From a checkpoint of a small transformer trained on Wikipedia.
Size: 9 layers, width 256, 4 heads of 64, MLP 1024 tanh GELU, vocabulary 1134, 7.47M parameters.
Architecture: LayerNorm before each block, learned positions, biases, tied embeddings.
Training: a variant of Muon for these matrices, 135M tokens, 8246 steps.
MLP neurons of a small language model. Each row is named by its layer, matrix (up: input weights; down: output weights) and neuron, and shows model dimensions 0-255. Each number is 128 + 32 x the weight over its row's rms, rounded and kept within 0 to 255. Numbers have three digits each.
After each neuron's rows, "fires before" lists the tokens most often just after its 100 highest values on Wikipedia text that the model never trained on; "fires on" lists the tokens most often at its 100 highest values on Wikipedia text that the model never trained on.

L6.up249:156109146117137124165113107107097142108117060144146111113133113164176123098155160156093073143140078077190136178103107072158147118112131086116117129160076161113154119135125205135106152171146158117127136151095084104186186155135148146173140076126089208127141127157119147092067133099133139159093081108157114111139089065134100162122090088127127145172091068176129149160159129160068133123138116153167047160139142173112155139147104087079089079104068106147130122160098135136110100160137128096162155139110177139100156183131134184087178134148092108106122074151150041111110176128144111145117157096117079101096096076114148131135131054144076132083114062139168203110085156081097113087110160147081140113114162149156086128098122167182150130110160119132132118116170222122144138094113131
L6.down249:148129095146187135179120074117161168103135106125100042100181138137171110105122161149137122155172169152116150158113089097132130115154124154162103147102141161131119129091096145168051145123128115142130164162106119174103115110154100113135122144127106129161122090097162179104144154090145151126138109120080130111184151125098127138117087123097155098105107162098130110139167116173164123142172160123140185156107156130152135079157150165168179116157153140116132180159123078134144133143111122161156157150167118080127105163045143116125101142154107172090119077133131121136096144098095194120120047029141101152103061103089137113089203099130131138122139070095107120162085174129153044130172143108159123167215129077130066114125124096107095214114121054047141170115057121076136157153139116
fires before: "}", "T", "olog", " U", "ject"
fires on: "2", "b", " U", "p", ":", "em"

L6.up780:128201101110125123132057105101128117092111117132119140140153179084142086104170131148116090200104096133173127142139077111126144131103110131137054185128143102171113144161178149143124124168161140098085093177106130169134125147104171158146064106150171132209143087126087139142089131153094143155096193165127129136115097128171000193120090120152178104108129154093175122093130132132129091125130141103097180139129150134115143137192124112148157146110103138178110109076152167115153099127095110254158081168116158182140073055119146127092090138147188143128165136116096127122086122070161137127125089122142112083138158111129102111130097106133122203163109117104151100130136142115158181078120156136104157133146142120143094169062090073130104087107094125105153081134097114152145123149109117
L6.down780:117150158171128102189101098131124144153107123115148080093111140110102189094108138136159050129086140138049157045129174100074177143111090144070147135158101124113152122153155134171145141102135181110154117146125108146120105170186162160122118146094148098067114151169107119103150096096156099130162177077111150123166157108086121142163130076121090118144152174136154073093103128131130177172071105077206153125188142125124144140130150114153093129133074150090101107156164104116158141113140181116154123104123155114128084079088099141179149141083145086109126093087110134141129140160167172106155154091144147152102119130109102143096147142108147158110141139115187134161093078086093066099083156168094133095115140153150121134189173075164104220142051168179105129173183160155085070166094169
fires before: "o", "ed", "ter", "on", "in"
fires on: "ag", "ac", "m", "g", " g"

L6.up826:125129127141175116148061104199168139117074138131131117111176159188102085118172122112122099152123125120129126105142085115146121090186128154099189148132125120177139136145157100162113140119079118158123081099154196128110102167146100153134130146099090132111094134121061166137143205076059129090192078124142109066131088119062110137068121109140084162150171133083130149197122102141118202146080158146159076122118114147126116136110133133102124126117088147143112195150082091119150124093102118099184153133077129117120129153127088161161189096100178116100130150136149200113142137163187101120134122062172107165134205114167131149129126115123100032118136147117170191142165132153144108124130127121070112179118147100073087154122143164069107171132068132174127144114108104079113099117200161
L6.down826:129125105111150104169120176138121128121166135143120116125101107125127156094081172118194105166069091086130122139177138149125158076119107135117142183189124085104098191135142127104144097135105145129138109106129076127064117134116161124151164089151128160131157149165153062171159114136169175137152114159101157160129165183114182133126131142118112197121149157100217141079094133131179105139000098112145135159130157143125109128136162092160134150161141093128105093151143125088177100098185179104132070188171138152155130132114157146186140116189069108102151134129107108117143138174095099147179122163124066098166073093138120130156085069201168153080154130120097138127131166111163187135097115141171135165096181096086133085096088085101122101142147088188116154119148145150125092064107127
fires before: " ", "um"
fires on: " |", "im", ":", " "

L6.up779:060157089076124110192095129067115158155165111148129164189052061108115133151154169125166188055145174165122109190146132160137147143153165071109147096148166143100120139133132167175155147151132177126134168107087132104153113082144119133094141118081177102153135153113170202130121101131151139131134141115115108074151129093167122136114088098163155107144090133154153096121150096160146191084091176171065134135116105086079131145017088141162172116153117159183162075124165120116151093165130172144180193097124091115158089105106072116137175188166159111156109104082077127100112135105092146122141143126099135104150133112103108137129122163179090130120129139086106142129119140139085172104133126131145135075172098177158123083175108120175146148171161135079120111137096102076067152138080120
L6.down779:094126105112176083111141125071134131128170113119100099153119155104121105162083154129138148126074136172078099172073156156120127094077149132162181097127190106141087082137121156198223146107127102101166071106130196100097154086081126121121165101089159158150181063134143145111136145182112133150112101066134124131150177115114076154128139141116151159079132159133180127123112158098172177162038146146051152124129140128202094112166078106095105071177076116156117133069121081113119165136196092163149081135137191174171085157100143099145090158144092138106127091118149096094173091098079141097153136164135137148150141097125141128151122134130130120102111130100128104165186108110112136165131167148139175131136110092146144114120145115205076125185131104193151136099161131118082177097126121
fires before: "ased", "ase", "ly", "le", "f", "ith"
fires on: " rele", "ib", "ol", "id"

L6.up83:153105088094148122149068131126139162196116156090119078103145147141105164156130141074159134112123070124119119176132160123125060184098144108176052075170106155096186136133118070127090149116156127150180135144133129072144075142092197131159093148131138120130113196165133188127135156128132181139135160101111169108079124109109122151095119104090145063089107166142142188200078138106173060111113151114135150057102121117146098193143126114107076138141116111112114086162122192112108110062196079160088137087078073136152114159074141154142122131137100173187151116158146162079080141133109133141137124156108148079093149089089129154152188113121140146103092093139104090143124140137188125129130095107095121103129087112092194125103094123111138158131108199102182113142101133136182172175119125
L6.down83:131129170059123136145129142150081129132125105060118101130115126102130097151091145041143111125137059119146151145092203100169105128135104097105051102117090128130157130157174109107119115121113161166165072130139181083093104142087142082169178146124143100143120120134155156204175075203127127132096153101158152128164190106146144123149090121105140122109119093091116148118152146142133121048135175129135125170127083126200105144145138147132159125143083159134129034098167117157150116137073090124072139114106107128177141130066085159151136136105132102155117151192173127159184181180125118115095112102080097138139151127065158172123163159173168174132111105175068164118118123076096103187120168117083107093202112144129181153079129126106101087100069151112132102137111158115189126154098127
fires before: "f", "v", "st", "p", "ce", "c"
fires on: " re", " con", " in"

L6.up189:128134098122100067108161151093122132143153078113133115101162155128159083159108107104155100121111088102151105094162114126169132174169118124119091170058137123141120041164097108075133105141094133159127123113047135129157122159100109151142144160146102135141157108117099084163132086123088139165166176152141112104148143109080122069100104116160146162162200141081104157136117167136125180101142136126124071046134095131151104126161124183175110069086102149132113123167096180131137074098115141196155124146149152087201081109134180145133142119159077106162153139115111208121150109111133049163103108117075141128052149151106150204123124118137199112110121079127128149103161149089182116126157149107159162138180188212101197118114148114124098125140162154108125204101068106115094130142159141
L6.down189:166087132150102047128082081106120149078101097104155177152114136150162128110110139109121142150137055089156126107155084129134101135120141193116162097120185138088109133137147150163107154071070119132116124142094139113171183128139137129194108140109128115155044120133156132091117138139131193088135129073102080116136123160144082118113188145158111160181154165175211099136173117090096118102092163117082106146057118098138167127080119133152105121172097125151127104109134152143043122088139142094122149154157138102114125147110113140176110117097149130131099174061205101159180162081151187079146130115200162149084127112131106181191094095130101093188134130113143153202151166124130158087167148097088100094129153070162114111163104095134080120200102106160091112101142170111125128116115087
fires before: "ed", "or", "ion", "ing", "el"
fires on: "ess", "av", "m", "iss", "erm", "ac"

L4.up693:083125133150098163139138124142111127139133092095128119129220152086120158116128063128181125142134088134106154137077114179163093109218162048141111066099159148116143148163127105138174085172190101121129115093120160115128159162106134134116157144109174163130124075136131142164125099100183146149087119141155132143139150118139149128110140100104106130126113113191172103123125098175086143116130101123136076083129203184168135079137111165152090104147121100075106176067179112138137152161136109046101160102154134103127135108155151117106145134091119187197131044142124104092060130131057105181128102131189110137095165130163131127101150066098132076136104148119127116128189153125063174135190192103105109111137110128142185165167119105090092127152179104174129095126116079104127094067174142
L4.down693:107151132103122146045179133105150133128175137147110095136143100105090121160133117122190142160150142158114102184156115099085171211106135189136194144155112155083132114178108152122107166106139060178150127164096187129184156134153082143120142076184123084153116096116113119127115094194067125103159117216153124119197135144141144117098127139087145111105167096119099139152147176110127127140110148069136101131199129184089103129096137120100137136106086151139144093121089111178126110120110169151076104099096173092080184143141106123116072141109169067097140087122107194163154139168115086146146133079146132165168121093134099131150089160135114172144162148142114165116096142185103145189066091118147096141109173077101126136084104061124075149112156114186161122132143101112117114170179061
fires before: "ce", "cess", "c", "k", "ific", "ed"
fires on: " Fran", "uc", "ac", " As", "are", "or"

L4.up934:104142103132091138127154167128157089141153141175144133142136150125151186116064089133058087111110148163163170129148089144120113094146139145115122100090139134160174172172121150177164167142121131125089093159153157091106137172164125130172168116107161095146142148161110105200166131120163100174089076184082102095080143100140116142121120194133096099120137078095079086149096160102087061155164106092145088153105127114099179169115223130141120076096091065127134099117126116103130040132118158110113122184126150187196119092100133157179129115179122110108135122112117110104098158170116149166177177111150103122134126103157132108154134105080146144137147133120092091085179100100153060088176151128100130127111154141107128106154114079144208126147102136108145193098164147069140185085057067
L4.down934:112157113092156129174099156150124078125122112141146201077154126170112122079164121071081137172109145119077185098113123089079102117171177179095118128144164134152102107146108111097174161090147139105128144119144099146115096126129126061252135106100106068142162143127154160161087052148120140159100060105112160107129087092121116104148103172132127137067157096077072150171071112160157139103171166117154084120083109105124091137132138112141134158104115084168116150192143156153105124169181187170114165129111151093083145122151134038122103131136167117153108160125124145146160111147158108187135179096086148115160154154100134174088097093137165139091125153091119094055135067108128107135161104136117153140103127154164164136073128098091165153180137171137142073141188153097094069126124119
fires before: "n", " a", " an", "p", "es", "al"
fires on: " an", " is", "qu", " re", "n", "ced"

L4.up612:060152101160105175140161163127079097125182163107123149150131099152127121144173150113095165160152097166103179144112082149157082178123173000148152146140174098085099101095145107127119095137139116118101154097126103165097064105183177116154173122124157044171142085155142123124155153111136161100072109120121140130164170097135062190180101149040131125069134163174136137120147145114095119086153148157149157075126109149098129099108146125146073081153166141140086160107152097088148138126115132160170157136164093158087115167071115137143090183146122091127128121084125086133123104162100145118112075153149196113113139062147130117096096152135159100089100077150100102153171128163087112147147123196137082118118111114119123141189111092129126137167203136095133104084161140155133132132169156
L4.down612:106137140135165126144074094170072080142130161140156136148159059102148119049148161108115142112061144147125107171128192127136119118189112126140128086163161124096104140194125121115138099128118126142170149158114136165072123126118126110116144130115167103141154129132106133130092168125119073101081147159092104114153205130125095180171128152112071119117199137175174146190123152097118130100186101119109141163099161203110143154140098136114097104174147167210080148126138118161148095139156175139171144126084071119116059121065019111082148076158094107109115137087052126158144072186081145122052118140186127129144115107118098099115116129173115157129134095088093122119129139072112111143164154136132170135115114135115106105150092097109126118148122135170154100136156129201097132218163094
fires before: "ced", "cess", "ce", "c"
fires on: "uc", "oun", "ec", "th", "oc", "at"

L6.up135:171128121021179120150056112126094135122130126156121103182141128169125094094098153135179129118092104129104093166132094145125124106106128158123126118120073056091081104139148131140110113127155108129133152130163059087147152131108141142093150084117112203151161141107137135109147128160114081102116154099106128133071117112099163196190134129150155156141136145163093110204119124141154047156148102125142158097142171180139178108072174096141069092141084157103058093120042108113117115181135147087128052178170152128141111090061166035168067165102158147117151125125188140090142101186114144158120166104102165133191128155129153112107103110144121172175122106127086095105161133151139119159116135143124161136163139130161111139138154160091144146109163143131150086157158132100205124070097158
L6.down135:130137079109138079141111162164126119109106128103081158128152096131105168178094057094155108092162094112124111175083096110133105111114171095174146115141119067122084146148124111106203181098167097081166104070099103111127136135151117112101165137170116096136125138066135062178142163095086207074120130125205126136123128097065099111085056121108121155056128131166126172130113117088135117079132127056100133147115160135134148127065139082154123119181093108119094145069114156126111126079117154200138123119134165159160112141130129170124146153200074131116079140185162166136146124131171139124137225091126090143168142113140164113126118158135146148061088106228126177134104178152060081170153103121166110108131108142161139126074112117137112142119097114156148115115171131145144124114131087
fires before: " ", ","
fires on: ",", " ", "3", "2", "ac", "7"

L4.up205:100119127143174160134070171104159154189118156115138139105105115124085103088083160085150056162151137124152132123143050138172128204064121141128118125135169128130120127112130100123111093126119158165166148118143136159145114118107156133106106131134148125145091058104169139123116158121160076121143055104141130077142141164105160160148099157167135156124122069098120112088108091141109122098128081137167141148112155121061094119116160140089128192136095114158109218146192159182105147157082110130128142131202104184136132166114133101150120183144067183119071147109113137158094147105166162123109140110095196076131103118150073144152150107103111200108105012136098154122079087162167136114125187129142141135174107154137154134119135095152132125114084185081127113111142124112004108094163118
L4.down205:137071127124119191091106111117136162142098164181102159143093156096133108104101163094150191141072145161130069125165116101139093167092074117131112107108055134107083182090174116163123126149116110093138128121159120159117134147084062192161148168154200125069085075118140110117081055065071091141082144134099103163182152132118124109123187160078140109122139152097158122117131151140170117176126093120186139126152103109127186158097162179148097154170139094124159103136133192085089114128153154147142067130092150100146135135178135121095155125156142120118108114107149116113124196053138096142146124146074161168055140165148087177092098124113127107132166123093135158099184156146111172150150179143209116146162212115117099133149110092083196169134122121119114124133154132174156134135092136
fires before: "er", "ial", "inal", "ers", "ing", "ed"
fires on: "ic", "and", "ig", "ag", "ice", "is"

L4.up650:078093155116151104089142090102152095115116128120184155106144139103133109145087120172111089176153100161165101169126108147105153142091111088137116130137123133145144112121140148103121127155159135124117124124118101105101136128105192132134134096084123048130120085174138131104161141085132108175022151159097178042161112132135124153111141189170106124148133195122154111107165156134135118087154124119054142109066155196171151122123117141135170178091162139166182158127144139154163143148127119050153142108055147134101137066200094097146152098186130133093120134111181080156089130133081053187121146144081159142125078083150128137143138073147109091056131174083146070146155155157150102091137181170146104147171129127122164128125126084083118118151084135099181117170122161131149132035164167
L4.down650:104074121116123153094136101125123145128119100112134153103131092056189071133130069142139065174151139193163090117119146119129148157107071172140067131162117146102160120122145132088115127095112101136099159159033161137113089227090198115143086122126108165116162156126159130147167146086139189156137118111156133113156076188126120072201124135144130138151106176093091147117119149093137130099119099078142143129118103146102110161111181112127151138080109130192093121174093099108138148160123178170202092133109122064134147070146072121169086179134145120109097105172120105133156138070141130114174129137100098121100126095095174141155096101051132073181122158093153149123145213128170173097169126152176115154174119137144132130175093157099120118184097085105122087112109117098184134088122120
fires before: "x", "ased", "ge", "ie", "ed"
fires on: "le", " mov", "ov", " Ind"

L4.up164:125185112100126110200125139094072098226125113105169163131120111117126143102156135169187080145165172183076127118098121136111116184106138160173085083087168145089063128080099125165133097141144108139131173151117151154142103143114101143130153093138086051112099119187104124167113097177169088137077120150120178111162071180111142086128205126085108149153140124086120110101139106147128123111161143112042088114134128129176153159105093151146137113108146150134141122114157093140136119134142083156137140172099128147095165069141066120123094048154072132169137137129160142109176106162145155142116102181078190112189109112164126130119148155064142092089131166075145113149203083133073145133083120085145109111144165224142120104108098122096112148124099170097161161140146145171108146091146122
L4.down164:100150107083110118128146128146119101125129148129141087094097145065168138168192122135125124121095077171139079127090179117146165129126170156110090091113110119081080151052110090130115093150109068105103144133113090147148143135164128175170190137140144135177083130169110179183094163117164182122116142130139196126193122229157149161200147194112123135111125132105132175165159146136101138066115095155095177122121135100122163142107146092129134013088062105083093163109161145148150147147104139154151179149094148107108158150120146169170068105143128155143157098137112050162119177138134169157084141065111119121128089123113118113100105080093092099140096151093103104119135151149076107122147145134126138142084169116117116173086168133150077140134090043123163184109099097161144141124136082
fires before: "ia", "ian", "ic", "iv", "on", "ep"
fires on: " Ind", " ind", "ed", "ect", "pl", " only"

L6.up917:153117095151131140135131141093107147120064135079096181140202118144101105104149079057133097148142144112180046095133063111162107190172115123172104111121161186142113146135127122091134165139099125092107105089124093159050167161116158159099184173033176085165116095195157115141141161135112098125113151143133120126176105077101129189107116152092071103131114134098145139130158067087083108164149086129155151160129149125139122092144164141125138150053160166163085173164112155206188142128119165121136134095130151160119126146137148140162100117129143114103113113141152097129076153091110079171105110098159155119112131106061167117103083150156163072119174155089166085112118159114084177096129132163099110125116181170120128124144145078058103102119146094125182073107161135083120124113094183
L6.down917:115063101155146141085183105064143126089156115111117147142150116142136141105120115105140151142150136081138123104059099120150129142082137104217113129131122148152082127077161168119119175094107097109138196163119114126183132166103082123104103156113162127125155124116154188126160095068097132182090167072118098110158171154188134162074168136114133093119147141132105071145118124170128097087110110112109126166071081150106131154126200122150114065162137169159168120131165051125139097127117125163174138115150157122107146145211130110121189134149090155141154143177122100152180179111134126135171158105139087079063115109088111156137171110152169096140145152122115123183195104082213131139147145140148115094141106090061141054126133121070138109105088081164074128055179180146149115107127108
fires before: "ed", "ing", "er", " (", "es", "d"
fires on: "us", "ag", "ut", " /", "tain", "u"

L4.up233:166228115073154127163121154066127104085116112157147116041190115119145156102154128086154132155161088086134072096117119125124141127126120178152106126047162178064104110111166177115081098148094068082109174126137133152133152132100166101058115167114063093154109120142199087155074144135102135134146093149151131098096129157150000132126090096088111157149118155125106109051109127181109106155167110159079129169200171126089149141136076168161070162130137127112164180112162126136090111131122117073111138110105114135090153181117135164091173122105109140058133102128132112114105082129129172101148097181148122096162150166128102141135171151151133105148091188156127125142115153109125144114134175072116099161161092112167128152102078112117147123115128117147107097114130136121137167134182114
L4.down233:136109123139170116160071139124143110120094096153161176123238164107131118099183125098088141059159147156147104123139151150165170146119181117168107148167133094086103220110149141197082163150111130132144071133155101193154127093071154181140158139091158149069153110097159114124089168124144181145084163111120186093066100136125093097099124162128134094144161140104150150139143163136152125144133093091153115114112143132163142102098086138130168107143160122141148167147119115071145132187133172129145077166111097102081145089147170122164126117151116127168191202110125131135128130133158083125138154098098142113177055057150122084109125035114115172135121113121095175127102098131134119165096116135074089125133081095114122141144082163127164089127124154072128111182048105061080124172107120
fires before: ":", "e", "–", " S"
fires on: ":", "ines", "1", "l", "ies"

L4.up176:104153153143109170088138178118153102118230121136107137121122170061120187137193143081141157137148166130182158147085101116139150112126132066161114162060083162162141110138140143183127165163155119107135131170123105164096158125102126096083166127194141119152159118180119220094130128131129133128079200207098099146121084125155144157142069152082134117106178073112133110122124129102115073101097130161112163077157092112153181148105114146135155149148121146188066149119110055172128104142154132128107147129157117166137174131119104089164131104157138085132133129137120097072140137145156144122063140156129170108085111130151125129162225140065172099131150147099094181119099153123128107107115149091147141122102112084123189187167097083095158128176088106143118155122164104166155115053082168
L4.down176:120123167129141126151123168121140129107154094090141133128132048092107129091097155152129131125096119110124082100124086158122097149153129104179146064150107166132030128122142092047153172163095108145135136106101124117146155148116154134134183102113121101089103104126123068127042068157100097132169132143138095088138113105156111139152117099103155135190183102098094161155145136111108025170097151104174144041135149068123109156164165131161147118199110137138124155157155113113167194101172144190076132106124174171096155118127143133146134114089144122165052150127108143153089163088182145183131178128101114154119106058102082161161102143106101075164103074090127147098120128152184117123145188164103154117128141182085130124137103145142113116107076152198097126110166157161086076101131098
fires before: "y", "ce", "f", "n", "c", "id"
fires on: " con", " d", " Part", "oc", "uc", "and"